Weights of a small GPT-style language model, trained from scratch on English Wikipedia.
Size: 13 layers, 11 heads of 64, MLP 2816 tanh GELU, vocabulary 8192, 88.9M parameters.
Architecture: LayerNorm before each block, rotary positions, no biases in attention or MLP, untied embeddings, attention and MLP in parallel, capped logits.
MLP neurons of a small language model. Each row is named by its layer, matrix (down: output weights) and neuron, and shows model dimensions 400-655. Each number is 500 + 25 x the weight over its row's rms, rounded and kept within 0 to 999. Numbers have three digits each.
Before each neuron's rows, "raises" lists the tokens whose logits its output raises most directly, leaving later layers aside.

raises: "t", "ner", "k", "ter", "ding"
L10.down598:518511541462450482511493506511510487496514488522472453448500533497500534492531476485530499510502542458498534465502502473470535516506454510476527517496535517502510506510475507500505464468503502497503535502490491527519560545520473519513536530510545496512476475517472488499506499501447515507500447459510480522511504512499513543555484521493523513442462491477561453557512493472519540570489543515515479541534459508512491526490460511521539492505445491492464517501460458522508484483516486472540484476500512503488509495500526475506519462495436485461484531534502510469488518474474532453443470505509497479487482503501523504476479500504494511497490495502496477503521491454505482475504473508516488511512481510475505474546471476493565483530507514501538481494517484481494522465501487

raises: " use", " play", " form", " feature", " compete"
L10.down2570:532506490487528450521474541461481486476444548506526479478495448480491465524484477459493460522506456502528469507480464474512483507509495524502492495457473513502539489468463514489457517519519506475530518512509519450517502498520536478530541478485525537491530476452495469473499479483493545519480507513497498472484487518487535478485495550506487493514538464500513555501497503507477485532475489498538452492526493535522477506489504487495507533447498501515506497526496504508497463515492468517500481472542473490535533495480546461426456538490482492463474468526524505528497478492485496472482499521488487491456455485489499481562506500523453481493527499522489530513500453508499479466483463516512499475503509493478518480488446517499502511573496539523489500535564509525561501524492500

raises: "ure", "gent", "ator", "ated", "ute"
L10.down2441:514503492471514504493470505474458527478502498512527534549519493531474480514526508509466493514481456510497463461500525511487500475498497505474510453485464533493484528511505497497495535468502541475471501461505461464498455518493485477489486496535498447508465502454515513512511493496489510553516532495478535518522500554452491550489510504514508517530473526536468539491519488499496524490508483505489585515515528485510545509513529489472524504520506525517489480505510483522489499487491503522485556464490521504527511495454495467483512487555512484504481460517498498478497504480525518542532476516510476491540499491511510524500495506493487528510551466536449507481518488490518465489545477544477544506455493536531488450537536452492505522500530464520507517462506498473509516505517496

raises: "ments", "ment", "age", "ations", "ed"
L10.down659:508481499499535509494475493520513504457509517520500505494496514512558510463511467463502525507525564476493545522471490508485528523493482499478506464539501524542518500510515530512482503518466529554491538481512525530513459457501509501480519468499504504489502421463503485501462527553448495477519492493506448515509505498534498493474479470483478519492482495489481507486489459456513488425501505522470521520463516521502524531504489515521475485510538509460531479502485508466529508506529551499498490508495538546486523481520530514505501501478478505526513592501477472481507500508474513527490459547535519502477500519477520506485492513525511527531506502512493497507499488512503523525496506501493535510470460487473506488532522524468465499561509468509500494500493512517518515475496484

raises: "e", "s", "eu", "le", "er"
L10.down2201:529496475503483564525527494490522491485463516469500492495471506486449485496504522487528508481505490499487536480499505551502517496491496524517481484476460527535474472501458536508521528542546496481489500516460463501481501497489485507544457487508510451509502525499458535472446505463491498521517531475467482456466522480477496500445486528521516501529495491475448479503534515520432470507504520491483484496514483499488540506479501561498528479504449521502491523492498464519483463471533528536511511498503502468501505577479506490528503480457504495451477456542494539495527479513474500497473489470522458518474482462501461449489477483452534485532518457515476503515489518509522498502539495494493536561497489506539468482488519477531500480522450498497515509465507498513476505492534472

raises: "ris", "ry", "ria", "ries", "ric"
L10.down2656:532525471451486480525532493459563509499500505549450468443492529492528468486455518445495476533499535498543479508472547496489504422497481544477488496490497495533490508555503510481506500537509498462545497532490492465495513516520519464518529514554505503492493501493519512557474512506523472548516523495539486481525519497506492485475493537475490494483539482491505534501521497491481493479494453499514487434469503510555508500462475514509494452472499511447503487501527509488493489524504542506472492524523489504503495468523517451532502486491467477537496539476507492497476502502553507552495525502495472484521480528483524513461519511499474480500523489496488507518537495452560494504520533496518444575479529495481488497487430505524513480498481482537512464495505494526556477499500417

raises: " between", " among", "):", " occurred", "International"
L10.down1891:487470476522488515534530503478471517553477459515493511517506539521496496496500464502499508488512517463510542464517457528532488467526523527508506466492498514492485509496503525514497447495468562515508500530489450497522517473511492499515471485499494539506485515523490496540502500464504488463538492501500469501491528499434505490498453492451492518417451494467511535510490471519500507485481509458467519542497525507502514495465495514506453469545511506512496491475491489532493546478481477443500502481522491489486548533491473543491529491474510552480461458515490473490469514498483450492501499475475557508468433526542502517526496506494498498503524449487547529511488523527517486517547501501536542517488494483512473458479504482483483525499544513504489462496500469494497523503521519

raises: "sses", "shed", "k", "iti", "gue"
L10.down2687:501518509517458498460561500539493513491520532505464520485521492489508504478482489457495481517521509478504495491495521515474482511505540486520492519527526487490520529450521491511516481506472537492544493513539479516516497491486535503492457536516449461473524509509514526567520511453452511454517512483493551489490477505455528518469498487489535535510446471487523511524522501522483519535489502469507515488457501458494467525524516458533474506508553557513493463463488520523464497522473471491495490513498517523533465490503530509483477511500454485480501516577482538490472538500469513512510474463486485517547485536500525494514526537526484520480502484494491462540489487566483484484524497475499512520487523488486496509518505542464484467511495442478492460530533491435560535511503476

raises: "r", "d", "y", "die", "st"
L10.down298:518510491499441480497476485518530521470495458502519499535500506466538503488514500459545464575514517477523509456443495530476505515540501551521508490545463466538534487472522530486523466512491494481529466506511536515526459478556490509504483530535427480473485526503500505501523484504475498499516507490474492511528483489501528465512491544507490526478479498501467481472497473477466481514488492500549539510500440484541533489486478464533491457540470454502522464536489563510528511500491506504493508478476463533505539494536500502470520522493466511478518516498511527461491530450511481453496547494444528487499486530488518495505544518508505515463507498481516519492458468479521482496506498497481460480548486499505470517512517470473523498516529519502482508459534486486511552494421501